From a checkpoint of a small transformer trained on Wikipedia.
Size: 10 layers, width 256, 4 heads of 64 (1 for keys and values), MLP 704 GeGLU, vocabulary 6059, 8.63M parameters.
Architecture: rotary positions, no biases in attention or MLP.
Training: 314M tokens, 4796 steps.
MLP neurons of a small language model. Each row is named by its layer, matrix (down: output weights) and neuron, and shows model dimensions 128-255. Each number is 128 + 32 x the weight over its row's rms, rounded and kept within 0 to 255. Numbers have three digits each. A neuron's up and down rows have the sign that makes its largest values positive.
A block is one neuron, or neurons of one layer that tend to fire together. After each block is what it responds to, as a language model described it from the Wikipedia text at the highest values.

L2.down176:061137085113125141165171115108137140097091028136154086139112149142117180144108169126120130137098107169121094145146098104088116109090135140066168120085168134146133132129165182119114160144095110182133136100120130158143096178150173121149119090154090130115135169101123126128161127102081121137139096158122150163106146153153085154196180090138125097095084139153136073123185180125138148072115
L2.down441:142122134036125124158061178113101115113184111113119074194136123162173143181170129126099093110114201160130133105156112117145129097127114177140118082096125069164089133107133176140115133105109122143156168161171174107134091131135127152070127052149088099137144141091094087111145127150174105186139139200088152099133105093126049112154180122114167126205134149128134112107117133126096143125124
Responds to: Digit 3 in numbers

L3.down266:156119215127055130156069108112151204139137151179151146151160159096136172161087099120127127094104170073089116127188134099153174115150131194136178138102105134150102124109090113120126160160183086078153150133115111191114167114120062154141121113116076118126095236089146078124113071173120071128100142163126118127244115128155122094089112136139132114118109120156163132104136120134161096133112
L3.down309:109096107144143193175072147139143070114120151154080136203149121103132113136094111105149105117096070108076090135142105134104115110159136113108142102163151169098131090090164127183125153110094124094144097142099151112143132133170128052099129052105120102165148136120070191160074115083119144105114143161161162138112065074108126171163159145169121085110121095134142120091153112116163142125118
L3.down379:124119055115125115138128143092114102160129152197124115158164099140123145137092136170178110161140142154104104088146141098098131136099155173157080133100156155127115108162146143142165122116093114144131097140055149091129144110147128135115094118140119096126111169185085139149149114167103129152152116159110133154120000110168138137164135078125146100137105165161156090106135140136108152094127
L3.down424:149134142186113145079173099134107118137121093182169145162131108137124125187160109112122133095100129128139175150205099121159170145080120145163101143144180174112099179187134168090114174099124122140121100158166103137084061094181143136077205127169107154157125140111156148071150124122116105196064058103102153120147050135093101117105089174083126150128105112109152176102143064171126175122078
Responds to: St- word onsets

L6.down13:086137168144146149144106084194095196163116122163042142062121127128124106085101169109200120115178198101146185179116118097145141160139114161142090154168105087118119172124139140093083127140162149192148122053146139111136142139135098147140143125101119056165146161168105154154140096124127147168102102106163127176119107092139067144155182064148123100127080147130105132116143150111131148097191
L6.down14:156132148103128172179136180136127133065103143072144100160139125123101084146079138121114144113145129140140143104121181146123172128110161139159140152125139107180139150103097185100155125133158090167119145141173060161146136108187121136124175115130165179078108102185120150141170123140115132156101120181160093149098134147177174139166168131163101189167146114105139084144077090212113146114053
L6.down154:171174110161129137178145229132125125126150133047096091161119130074122093117073150151116120146106130107142122108110121088133197108148120102131113100074140091096174123094129119126145155165160132160143086113079154141093137137156115069103138138122191091109102070148128151095177181076103104134133177082129143104145157116134120147121152104097156122198161125131097113160097141143174151125069
L6.down259:092133095176132122066070126076177079106094113079114154121092058150134108132173112170186180157102155105094109126144112142149098125194131099143173198141138149166138221094092138134055177111182135145177108116188182099122119162138112128139142180103088109098113156148173149146146134109124136159143135183099102105176157174131074152136138171122109108088134161147169132114143174150164100169146
L6.down295:101151140130158112159133163089146144098066224114140146097155186112120166095163174144147197101126148140093098147158134165167106146099114144149129144101166123117140145225116117123098160085080135135153113172124135119130103118118107141155110104125085128141168099164106127167089150108104064172136131139120093185078118156173097068068189117175133127138181143149196127111070137138171132145153
L6.down407:171172117151142129124091151138132134148122107159138124071143127105117165129090170192096129118140163074080043156110170118162126133179116137197138141115086094159112154097136126111129113093138123144074091154176120181138165089183126089082110125141088195129135125099155147158094103108059146195067137147116147108137064178107097129119134075131064127078155156097130085106096159101141169102106
L6.down501:141131098134079163189158201112159130090127160125160188185067082165066113123178161193128103144099174093072152114143142122113122146124117100081118138150154153136116120206168139135124143144103121139128113104124130101140160191167120130156144111047104152115144106140158151123136117178125131137126090150131136167138172115117181100138125153104080102105129137137140117124149080151134117162089
L6.down670:179116145119114148051141147162139110119128121080197109110122154173124100084092164111073079115160132122198092103043134119126096103113171137150155115165044123152120117130118159092153175162118175152105111229116091126130114104164116136083177139175121139163078161147123060155144141101149197069181138106086201114123094164144153125134084138141131152110163153139158108161143130122164163097101
Responds to: Main verb after subject

L3.down91:161075132154111178080123084136124112127167087164140126104158157104099177133119141117095106122163109168119148088080125145110094162137140130118090062121133123173135161125099124125125097132177104183145136114124110130109128113144106174115134102158092144110102131096168144108055128118102115135064116155125135139081000152133114193092110160114105181086140057067149121132129150141117137085080
L3.down365:163125121159137121152074132119185146141171094131179123138138060098155139159170151139108152214193157109107116109142105138097114107214211116130203094141116106156136131126172172155105134134129103060181096142136091154116096112091126163181133121128147137126112102093124129131156119138122141127101133122115143146145081135096134093137127170148148131197150076125134133071102152143176087127125
L3.down371:148090134124067073090138123188072181061156155115115155148117171066167169130107152163107187143139159132109068082133127181111147163124182144182167118072067129189087106142140106117161137138166133208153156137141091126128159101093064201124118123141096095117134156117070164113109068114111085172147158131137099098095085149144097161118104113177134119116144085144189142116124140178120123096143
L3.down521:147186080146117157111193133163163117127080087167127063143111129087147118090145108127149095114171107143152104099129169160166169101135149106121146145101149188169188140127096097093094152079094154103148124094122121113105155191170168157100109131158097121077145118135102132054126150096124101167160124071172141051053115105127109146196139103164134181113192074122169157111167148086205166124178
Responds to: Digits six to nine

L2.down622:101143101104122118126127098113104102113181156105097089145104078156152124100108135127096134072148132113136090110136174089087106187080135111068131196124205142129035110138096104155115195124152113173125153168139153102175177142127175119107139146102138091147140195174096108128126050151161086165117128104135174082142105154140153055165126125183199123167091099113096187128081152161172175147134
L2.down689:105151073147114121067143118122099095130176153117156222141091113168129083137151148156098087109123195149139105096173119133114099168089119082095134179154176153053093159119120101124093212092115125158193075079060123111123183141125140183093188131155108161141127151111120239101124112151120149127108099141126099190157134131126142101185142118155122163137151144168128105160108151083144169106080
Responds to: Closing parenthesis tokens

L2.down105:165142127106085135166142061143132082078155124150131064185080098105154121154174126093098091138103135136114160077146097146129189149173078081124099090151210152166106145087139180105102094200124110112120104146106141117092115199163183167164165095160174162148122173130075171133042163156146105173124128159096117113113086134073137090137080104175136168130101054053164166121163140099127133127137
L2.down378:157152161116116151146100064117126125130155092093166106195107131091078140096146102153073093135096129130129137140098173089136165098108115058089144162116194120159104146168169154131125133126068158130141114101164136108137119119155193079124113093080127169128125123116108100143122151141171088170098136131098154160127135171023121089147122116124144143090130157113163192119182133074115129145027
Responds to: Digit five in numbers

L6.down142:114194134169074126099095069175151034093124120099149106120121094151126154165133095137151174123118113149044181078160128092148175106148095099175127122101116130168200122123144099174105139165094161148128066121128127080144129142136125123127162112186150119176106136111109150164157165138134111148158133096093109132174110136148055132101098152125098106158184126104108100133114148080131110124101
L6.down255:076117156141154075115173104071089097092093152126064116136102073115105153156203082087124157129140136174167145102128106125078128136094144112148136141156139160155113108104090161191167169089105179118135112123205130101086079180178143149156108105153126093146123081126091160150108097057141138136104124159135150148115140122153127114139061132110132058142164127133106143166178155131156113074080
L6.down265:130151120132106119145141064111125109102100171109142091102167143163125109189177122165151140154140086067127139070142188241123140151121175087123102103131122189137068095100100139093112149177123108062110148120106109114108107092157130120101098148115135088053113128125117145147164126100187149143147129111121141112128109122103123111157125134146157098091114127137161112109117189129142094136123
L6.down291:088123159111117185184105135185134073146155063128129152141104173179087099108105084118115158081139073134133147124144077068144141088101130121121125147094074173162133189144074126116142123141120175074157203081193145090138105089146130137143133105149118081107073106123125178162143113121161177144127087133122096114095152167088128151169062117131087101055148120154124097096149176057117097148161
L6.down326:126158177118138146168137137104144091087100072122121107132062146131098119066133118148107147050130124085158179153110145140109142143136114078134106101118087173195151142082130119063118204146125163184116185115172143152123133132100109145172175095141134140098154127169127086091184143106167102132121107157184122131096078149120131084126112172118185135124145155097078174126072120138139075085158
L6.down437:098160113120158148118170140139124189136135121131102153131169134166208147128105102163115105056146106133159142098169142104086156148149151189172117168124138085083113091110134171126146146118077120158166188105122125125157120073132086120137081097129147112109130127164129165092195142144165152118076084121141153167141089146154122151091164157077045171080159157104136090089116119080150119128150
L6.down574:123103181134102099086126133142145157102128116135080120140093129070142094053132129101152089154113155163164117060115091149139112173122101154097131068094119133159119160139097175158170121107119125120171128103117106136061159115188100095160114119152117103112150104150119104126159122126105182166157138119130108082121150115149101138168179108093151090119127162174107129157123140171115184089137
L6.down655:143144139149143183107167149130165097132136185104092169087103100126113076113128104109159127136155115124071179129100131142205135169144123160126120096130130131216136131159142172108136179135173111146089109167132180116172191095116116243131114114160144115132119139182067126109072125145102123160138104151069174134117144118088116089133097105163102091149191120110076074091073108030153146139127
Responds to: Year decade digit

L3.down248:125081127103148136155131059139094117145126114184139067101141160125136129086096149130080128090099122198218081160141144143061132128106143119193137127120126116179172155102143193104153140091138131145090099144132122128112095109087085127112138092160163113130146123124147126141165156132085153151100142160203125117130000107148135099148142123113113120087080114150136124145141131121102188103137
L3.down396:073121089126147103197094060123078160106179105146121088083140107071159131135126175107129132150119129142153211122140115142103130074094117095084133108151099107129123118066165146167189120137135072074167090148119201113143158083112137134115124140123155133135091098094116136099191140163098126132153171106105077058068061050142128136110217148184103130068119119138109107113130103096118158117099
L3.down452:167123150125121138129109121112129132151169074223120155132172151145119163145132140119112115107107132155132111164098110104078124131135119164132136099104138120134110121129150129109133130109114110120112111109118150138102133133144101128105108108129108137107131143071104150100125152140128153171095149201135119101127000112127133143114104130082119132121107104113167094136141165126134152094090
L3.down463:158092161173102154083111093068152165134101129115125152074174121092131142119186140135089115113159124121115125139112099153123104188141145104126108108143136144134161114125118150105120093115100125097088135095110107189122165099139100153143162143059123166134174101101192144140083130128142122131062157182138164138105000108091102154128120114160127149055139080127117109137077143179116165137096
Responds to: Non-initial number digits

L6.down107:149141166112160073104105085126126158085091125122145141076096176130104164067138121134122136109139138102174161143169147169129127173163141097092137090186150142170151169157155116141100143144055146135118085130142116154081113173078157148154153095193064134127115215103104176148095113096108051175125100115139094117128138219081094119121088151146166097175071154176136069171129135120114104140167
L6.down183:109128200137169130150130100089106161071168165119113180159178165107132101096149163125090117104108150096133150070146129156157139171115094097131089061136099134144138099146158118164134129119156154109120168080105127097128120086156151125154135116193114131129134119099069089151104137132130115088092127105171112125032154113109172126146168165106154148117123112115103173177111051112017144108157
L6.down253:119112179133118133137097119128108166150114123134078104122117086107156118169076127175091153115080122132105156175118119121203127104138125172133127083076175069112087170103112161128080183113085133145116140112131147121117150173135161141156148140131144140136151129112132147108203131140124083169043115065073092159150097207130128125148178174102149170153177113098093181104123181159118149140118
L6.down257:168087124114176104135077141168147106132108149124103122145080144124133138131089091156143176147178101169196153125169098113109132069135103155109109097136061134077082115119143086115107151087117114162103159084124113123119097153190160135127170070163122165182112130165154096111132138120136146126111058117076096128163172135172124135179098157119160130096132157107113059156163170179138130081159
L6.down264:146126121147092121104123142149139128122145177188129142088135149107178150119142161154134110185080122157141107115145172135075141138036114117120084066094148133145127199140151161112099141116163112111168098134154125211177107125126119126129132085149126151082097087090159089091169116124089142074125116116106092090063205147140111120177138135166136141107129101130130172155111129134128103108150
L6.down495:149119140074169162114120160148082072113152153112068137150105129177128084116110126099165093095130110171124119100160183193077116127173096114093142108083147159134122140109112076071099130099092129081151124168082145137113095120139125137165131126160133125105133116184131140201177117133136148118125180151157157100110106185101109147095111112114041093106138132150098200156097139176152125144191
L6.down550:147071170085175145128150181101114187123098152096084183101180132120184104152122113125169155138149094103136111140102135161126152129134100063133117127087110188100095130095098124073091112150166126115186185099151123096138187121126114136142166193166134130127108120122154189083072131191174116153113146149160130070123186150190123098091116081155122105093174098148102113133097079153127166086138
L6.down676:130166134100110159197156114138128049114173140148148127107178087107132120178139133090064096110141193176103147103121109064095148141064064122164151125128093106147112107077188204118178078210087139134091164101146140155107145126094174160126176097154140099217194118127137087145082093122109129125099115121100186134124081151140094080137128150128146131116132159157140191110141113117106133137104
Responds to: Table digits and pre- prefixes

L3.down58:130137132118147110135112130098101166126137158060113124093122178145103093096113162107145110134120165115157106104098116153197139081155110095126110163174102105121131092102125125157097150162141140130193163118139146126091152103121185135142111101145108148172106167162118155119139129125165101152099130129126131123131255131153148151151123132149171182121155116094152099150105132164087050127107
L3.down231:163189136155073105165172119117133172166121132116129059145128147155095122098084135118180064126181167154171145170096149170068148089120071120078114174110139089097117093122107150150073148128125171176124202078071154165171158123091177144157105111136102146179165104142116188134137107102142138145128127087171123083186167091112071107120168080161138185127088098087166155036115092132103135134096
L3.down612:143180110104132143187098103118155074127116167160162089095171131099093138103125137158101121152132203157158183154194122116117104085144119100091133167122147145144219114103089094161131174158148156111120103166041114050104100170097136116124135096137127159198149085208143136144135129144099066152092102084134121158090099152148126075162234109160154167186096136113125132072149082135132071125118
L3.down668:140146154162141154111173111154128117101109096052155136102079159138082111114124109107131053136192131122159103158090109109107108119116069096130109193140113128120090165085139057142096142131084112153150196161132151120128125135153210107141118089093086123164130180173139142131117127109140126153094134132125100143115239090130195099109124104156146218183111148109148098124112155157100124117105
Responds to: Closing parenthesis

L2.down63:136193086114162255173105087084119154084132114083094211151077154156204182185127102101130179155079150142171138139164086121151123186103114151157155171105141185103066096104162145156149140136132134101125137136102090165120104095102159123157106127091138184128178098123100136164093146107073118122150040104130166106122106103171132129108211136085122135161147144122184099126082092123161181119186
L2.down471:102115122140138140160095122166081071141101168132160176104134092146157133153144092143100117126136130134166082072166116144077210113113160101156144149111177157087116107148155169087155182119138044084125118067091162115107194120129174142143078111129127139134102174169069144147134178185105147081197163098151120165165154082150171176150124148089141081147142095127102075159125125141126120125133
Responds to: Capitalized name-start fragments

L2.down5:132125165111139137112089102140115163125131158090120165102108144145074086080098136155108112130119171142127118141136146151074114156099101138123180081156119118020112169087100196122135151128081077130161180106129137105165096115105087109092163114139144141121127087136129112184109116151140118134132119132152114059177135089152077158141088205135104114138167181135120152159142086174083099168164
L2.down542:117176165046154111168130164102148087136171183120092169118130138107107111101084078146106117089054123127158106143149099170080121128149109094174122100150102083129136118104132111111175155146126150055152171165071153113226097123103113081057155145174069134092134140138156082145155095150150100096115122094095141109105144181092104128159135130115135128108121101098154159128110118170139139093141
Responds to: Decimal and abbreviation periods

L6.down48:120129162073148171121167194115153194075153151131138141082132155124176113134090195103133130137168147103096120188121138146125120137144216094106120089095106154138156129151188179170125117168173075148132142111085127168115157119117074071116143115136155130142113096087079146090117096141118140093108104173145124145072160121131179113144114037073185093111113172109134136164047105118137084150130
L6.down369:159098174131114117095122104138100087171178077095129105117131169118149169068113145152154089089165120105141140194129139058104108119117129145123146131115081197093137129180132171102118154130141141147092104171104112132097109118088121140091121164092131130122121163134208097108064130120151125016105108117139110061106087114094182088190076135174103123125054140137165164178103160144125111130179
L6.down468:130115117153148118136153207155089138088158128167133128043173072161155142077123120157152111118115103125119119129124117173085114109123139147090153116146083153099144114143112108126133135118154135122084129120134070097109122146142075150115066107083144183078137139132154159066127102054128158139207130104162118114118167161093188165138075145144148141148043140121112068135108159117116136129123
L6.down518:172112151118122114146142123108171123114177177151098157140123130078062116119105097133112133155141149120131167172157120117084204080159132071105122092120122136082094164128148134094144098124116136076145092117068147121098088087090092098132116151083145134147139128149148151118104134122118108107058130093151125102144106115128129181145100119105151081102107072131091091088072073171129116122169
L6.down527:111094177111188134140172089125122117113130089107158159107158115171175127099130170120148084093168147078146156190100113112124121144068142127103133048139110105073087122164159158137082165147178103148142129167117065145092085132150122095115164147094138117107126130121175132067093130122108118115079152170122132073078102129115163149144096125142094100102096125108118143097093088071144125142168
L6.down605:107120145107144113137133169125167155082136096105160146099172174142143116138084163111123123124153202117073106153025132147080100087106110133123170109112120150155112121130165178135141131131066111094125117202116134079141134124129121164126108120159118098127136161125134134122144199108069080129126082150101137093171201212080108074114153106116113123124108095118149107167165118147136092085154
L6.down640:110094154097156178121127023126130155156126088114151178146179126152167117222136112086168099149183199066116119135124151130170126110182129140094123148126132084139112171148123173038109170152152124147150146113169151111071116142174131106141132167123146096145136129115180160106097167108153178075170121155117110087102108201125145106186144086106122180137197112128102152168145126094127149108150
L6.down668:120144147098130168135096143147136033159151125049163147133182140135093186134122072105138103113110154175072154180095163127158106133128096149100170144076103156080135215178133113139130139187118120161100117147153124109137157165119133115102105127145116079134131150142149106045108087123129111139142151126101126084090107151129131193125066082149139143147129152054141094105139085169165095129127
Responds to: Non-initial number digits

L6.down77:161129127144097136128196128094103151144139121086044096148134108156164066088124121117117099139153126084107065167114151155096144133143120131119173129203145069175148149094113144094146120118082154109099185102152114115128178148098145125149076107108128102099097084107130101157176082151081113139100118132101089153117076105153180133132187129147133124045103115146089146123125086087068126163072
L6.down84:087187104089112165142140072131102161144153102113131109167135175139120165117119128151134164079101122128127116147144102139101153102091016117125120103220150099160149154168045173116136144077145218146047135120124198084183138105055142125168072147137129162126094139167131147107115085092140034165112109150124158146102096151145183139136127108108120112120132168135135099106112126118077092150077
L6.down283:140089143083129142193169067121082127162130133100155137141215190102184108147167191107103120112166102081160119178087127139124183104090078116118215129119096168066139176173163143115124155135107120123087172153120138149136100092150115152159103183148111110144108062089124135121167139109176122065104114181163182080068110132117139111179099129098179131104112138119175158102187098151137116111102
L6.down315:151089173152126103106130161203140095132135133060121132115100088120092122186129136148139166107195126098099130182138128150076158146136054128205150081086104145137156165164113113091170157113104084112123220223127111174135154087183150126119112127118098078155102054148084104161148124079082090146125145134077167105123137112160119148089157130131126061123125173164115139164152102131102137086184
L6.down506:113115165162064129138118170125134139143072146098100150157083111137132204144160078157147199105097079156171162097177136188111117111152151105174074110166113162139105144130121110145144105102125128131137084124139179141080128128127119146075110130160140157136137117150111148113129064131120145138140128118122082151130140121185098114124104111091128129102101177089114145113130060139186142113130
L6.down571:124069055160137091065079078123076135130156131104124125102121162049163094101132113138159084088149140137213088087066121122140069133129132104053109145154093133159081104056107118143153112114153127130160116180067166128154170118101095138127105094165148159116136143143147205104165139081109211115168135145139125130090168141079102082156146113157092136135103160085149135132086116135143133065125
L6.down622:171096115122152165118139102133166156088086111154128132080107181117079127148129117144110143119116073129125127102159155144088139125168122147084192119124070119185141182095142152191102132187121183110123104130139125158121097078104109113118101097183156147109111191117137112169114102136150145145125199132158123097117188095102080154164103135137163102144159091120203131140113105156102100055152
L6.down629:129126127182141107128101127199097094117156149135108106143181078124130069168159119114135131163110145127172082151078213211144110117094069178151093161100099110140092154095129149167123100096192165142136175147172118073131190091105108145114092134162135077104119117160144098098177142108073103079132105131149104103114128100187097152109117145096149137136053162113155147140160090118160106064221
Responds to: Abbreviation periods, number digits

L2.down159:161145105096188145176127201172145139078169124149082064147100109156125085113127134108126128078142163207050066160149141153151108103143168139157108122078154080107149167158137093070150160096143158094169156150151151151088089113168111166130133069122147134162047160113166152138098131096120165075134125158157146139149119153145118162171125149123115140177142123051174121082125127172134144130071
L2.down648:142140150187113105095100148135134102097116114069125144140111126082090099108108203060098099194114134097107101101072167162116177128111123072128208102118182124120146114118175106068103085110141086126190027101148185167101124129145139106098174080128146106123193089128146128137149182161161176111109171152098099123107133150183124140094150074136138109143144171146094124110145165130165112101127
Responds to: Verb after sentence subject

L3.down141:130129105119144169079147174092142154181179179125141136098136121182085147154115152172098186146157090090163161121158146071129096041128085129106115123097115133067131075137145112143104098133136151099152121128099098142153105102102170122117181120136127162130058131101139124107127158164123123137108110113036124150124111170159175209061129124142126094137122102107158134096094110215131155159123
L3.down437:160106112174151165102111171109042125160150139055118167146142113050110100149143172109178126135135108166164076128133117137112085150172097146124070191122081086137169053105157106113108133156101175141116059148161173121135118114129159179123131080149095168150112117168097110171117116145123170157161172106144085128088195139183145141074121135130106140144094137079087172136153110150098143120122
L3.down455:099200142180151139144109161100047159163126157081109118144177105120135079101104150119088101144152150165125167121142109134087149184126079113138071153119131096099130147149158155158125145135129077125120099111101155140113115116111108113094158160138181165159130088156170155134143136155167177131088112118122047076133222151170179109074118118090126112092166073168081156143081128125097117140134
L3.down472:081113157158114114185134114074087146165155170073103130130170114146106091098184185089082127152109142166151145135104103120120134155147118121147107130110192108079120127176154155156189118130144116127126080138096129169102107137140104129082174188144090166134189116112082112141160132101142146183143139133106058092135229135155173136089102049101131134089110168150099124103147121117174077119106
Responds to: Finite forms of "be"

L6.down61:132154150110133168099080125170111170152119086109133073109125154156103139174112113114189062125100118101093115144171119144174147156110131067139130176162161143102069145095121132104074129108075129115120136092119070085110151099101154121109172133148132143098137115075089154073161134095157138204061091136127116103109105137126118156075069101164115128151134138126175170130139085130111077149141
L6.down66:188129166084100123121098143107125115139118167063081067096153140131202143060117053171130120145134064129197113076143176162138133130124142079130140118131106135125054112131149135156134124102122140067101145149114096073118122177175137130076123192088137161151133200128167119115121179142150118119131111152185160156147112126114103178104117144126100140117136035093166187148089163112126080140122
L6.down85:129175150150122195188143150103148163051109115209114179163126140091103142065149106127159150158109099138096175154114086168155101111192150182110177138086120121113131068093089139137108146115090125106089086179116080051067150155135096112097117096123141134079112176120123117155154130081108172129195114169139140086091154153073119194206088185161125097110162209152126127112140104172122122098172
L6.down331:116122152150166142094066155158143118144147131158077116167137151159125147119151104121167172119149075133132131116024155117143168104126086107149055087156144168135178056110148116102158070153094160093164134136158111184106089146077193143134145159129122147135125167134072177159090125137109156132105170126116130119159145133169196145082175120178157178176117125110124149100153113145132108098062
L6.down448:141132148192129117112150149132121114122094074142100137168141174088111206145137033141126092098153099146118172170190138101162125154074180173042165129126107152093111148110108125171124177106138101157093103149073144112093090063153177086083102095169107125102095136123164092103123117077103168162089129066142147085099133099083116107153144144210155141173193162135126144133096125076139156179134
L6.down558:144146129083076155146132136088157141152139167117145118076137112129136183140146100118122102114133066154081108142107149136124161130125075075147076141175131140116094128140135137100080208154123194145157148168105084167098164073157149143162124197094104142140071137220132106148171117088114068133115144113091128099122099129076153160056141090114217095163124064138101094131136147107137129130130
L6.down569:100094137115117103108091087128169151083105146094077129201091157080125129083144147120132112108129124107146144102143124144157144121097199160102092122121129158113132159157163144156181196129101086084147155126145080162157098079159117114118117196078166114144197140206108144134109090100086160133099148152097150103123101125085116167148108130124150108151158140111199131133106185140140072198134
L6.down691:114125146148172110098144095198136153160111114157151158146152099147142163137058059129163096151082079131162136181147083139104104132082107126126101155093119118106136193152120138124090133140158066101102109178133032092142195121082125121092075134125178136162104094147179120153219124015091100132087155176135133127098109133139133090121163104092136169183164142129092138055154139075131163163165
Responds to: Word-initial "St" fragments

L6.down86:198135139096143137143181177146099122164146166143144121134137145130134110213103129080152111138187106170111094150089192119115166151125124151126150098089145140121068097084111113124172129137121100152165164145163167166122134167139141140068156128134146107121070053113127057143126114105134113117104131160088094120098102124144197104112135128137201112137117138115155113134138155124144157148106
L6.down171:135134125102117121124191097113133164155118171130098148109122163137127078107114098154113124058148115177162109165125148170084174148144134155065184134147154162177118096157099159144093036149228082125135094156107138170197100092179169165128161085148124173170150138153156128148139112118146131225110103158153134110151182129125139151177146174160089118106171153159088125131168159167119110094123
L6.down206:069167125116132105156131137087155119145123143116070113173118161166087109136164204113165090099157148172167175158113134113156141168142119130115119124155043163130146126145161136102123068068121094123184170160113164175105142153111124127146174175126153128164063139094162147087096161129093136123166102128107128074100178129120129117107154139153161093131175149128151104115185153127131110140171
L6.down394:108100168158116089151149135157169148157089059154171185121046141068111101139170131081112099134112172168089147129137145126169081131135140112133134105055130101111155138113101092165138073143111153166128114110119100141173138065115074187173132087171125084109080114128106160129098144126144141106105134150120159135129132081134096067143113155145114164133174082127124096133171151168131109116134
L6.down406:109113112132139117127112130134105114099071127125137140150152159096149108103122127134121085126125155096117119160179129053091097188133058151160132174167114107171166140071078107229130116171155177152156133112102148104149093116107147143165105129160162132100122106128116088087131184105080089092105114124159116127149131165136103072142100117136079112098087116113103164149122114136072119150085
L6.down552:160193140133169148122179100155151152115134146152121155102098177152079087144106110126133146148192138138132152101104119176138129137185127126117027121093132101114119120152140134103114103102136167135159094131123134170079114178165139151089132107115159125132117145137110192086171104099168111128185136122075066157132153114159102143182084163169105073095130136123124135151170084139117126103192
L6.down592:155045131134094066133125090137176140165135085138081119141125078130076097156172076154137158107149129159144196224142115073163131127123092113161188122136047112081134093130100055158178123145185175184120140118143143086080080131148146143149144109110167112147136098044098125137137150145171168131143127131107118126102174113150123058178104119122130040145143168116084131130179073120156171067119
L6.down608:199119119167185172113147135111103102142149142141092122101074103134078132104162167109161083074119152089169084119135109171159159176123116088129124187096111138066090117151096177137117092136190154126116103112111062137128136096138075100092136137162094212117129132122101165165097102110056145164129135131156165137122094140130081162170173091156013115148184127146142194144127074149129100103150
Responds to: Closing brackets after names

L3.down55:127066134155105073108176128151120147088095103129132136084175107103098206140159122140177090138133111154127121118165058140076101124106148112088152092135144131177152103071134189155121129136138100162144078132154112129129047140149130182141157128095155119156133132116159141147117093145150106055103092187086136135127119099073084071149232100105132102203164126136178113161118114208145144084160
L3.down253:090125106085127126159179135195085157117112121105151116077136088133145183039156191166110086164148109110163164137101133138099147097126124071121111112144109158117170183144145121152083045115159107125112129141137149179126120113067159170124150176091147122074178091170182119094129129148094079149157174111112149134148133149130125086165166119190214114172111155163104144181120163148148083044111
L3.down490:115135095174097123098130129131084119140170073152154108099157112158164132152126093085090136166199118058159109096160064077131107119122159125055079162110128110188164195164075088125171109144156125142133106162093075144134194123160099166126170069137092120076190125045155096112130095102079129204174166129121122155128039134150151131158089116139147124108079104108143109113085177162174139080058
L3.down683:113119080114160116092218178167098187159175131113087131117191114160171217100177088185083152178172117102155153157115149178174111112145125102095099099118115138201119125121179123133091132147164087180141088187131155132122167147134030066105146109156094116104159114060170146133119165105172113182113137144140130091168124094155100082149086096131145134122131157079133119067149162104172108155132
Responds to: Digit zero mid-number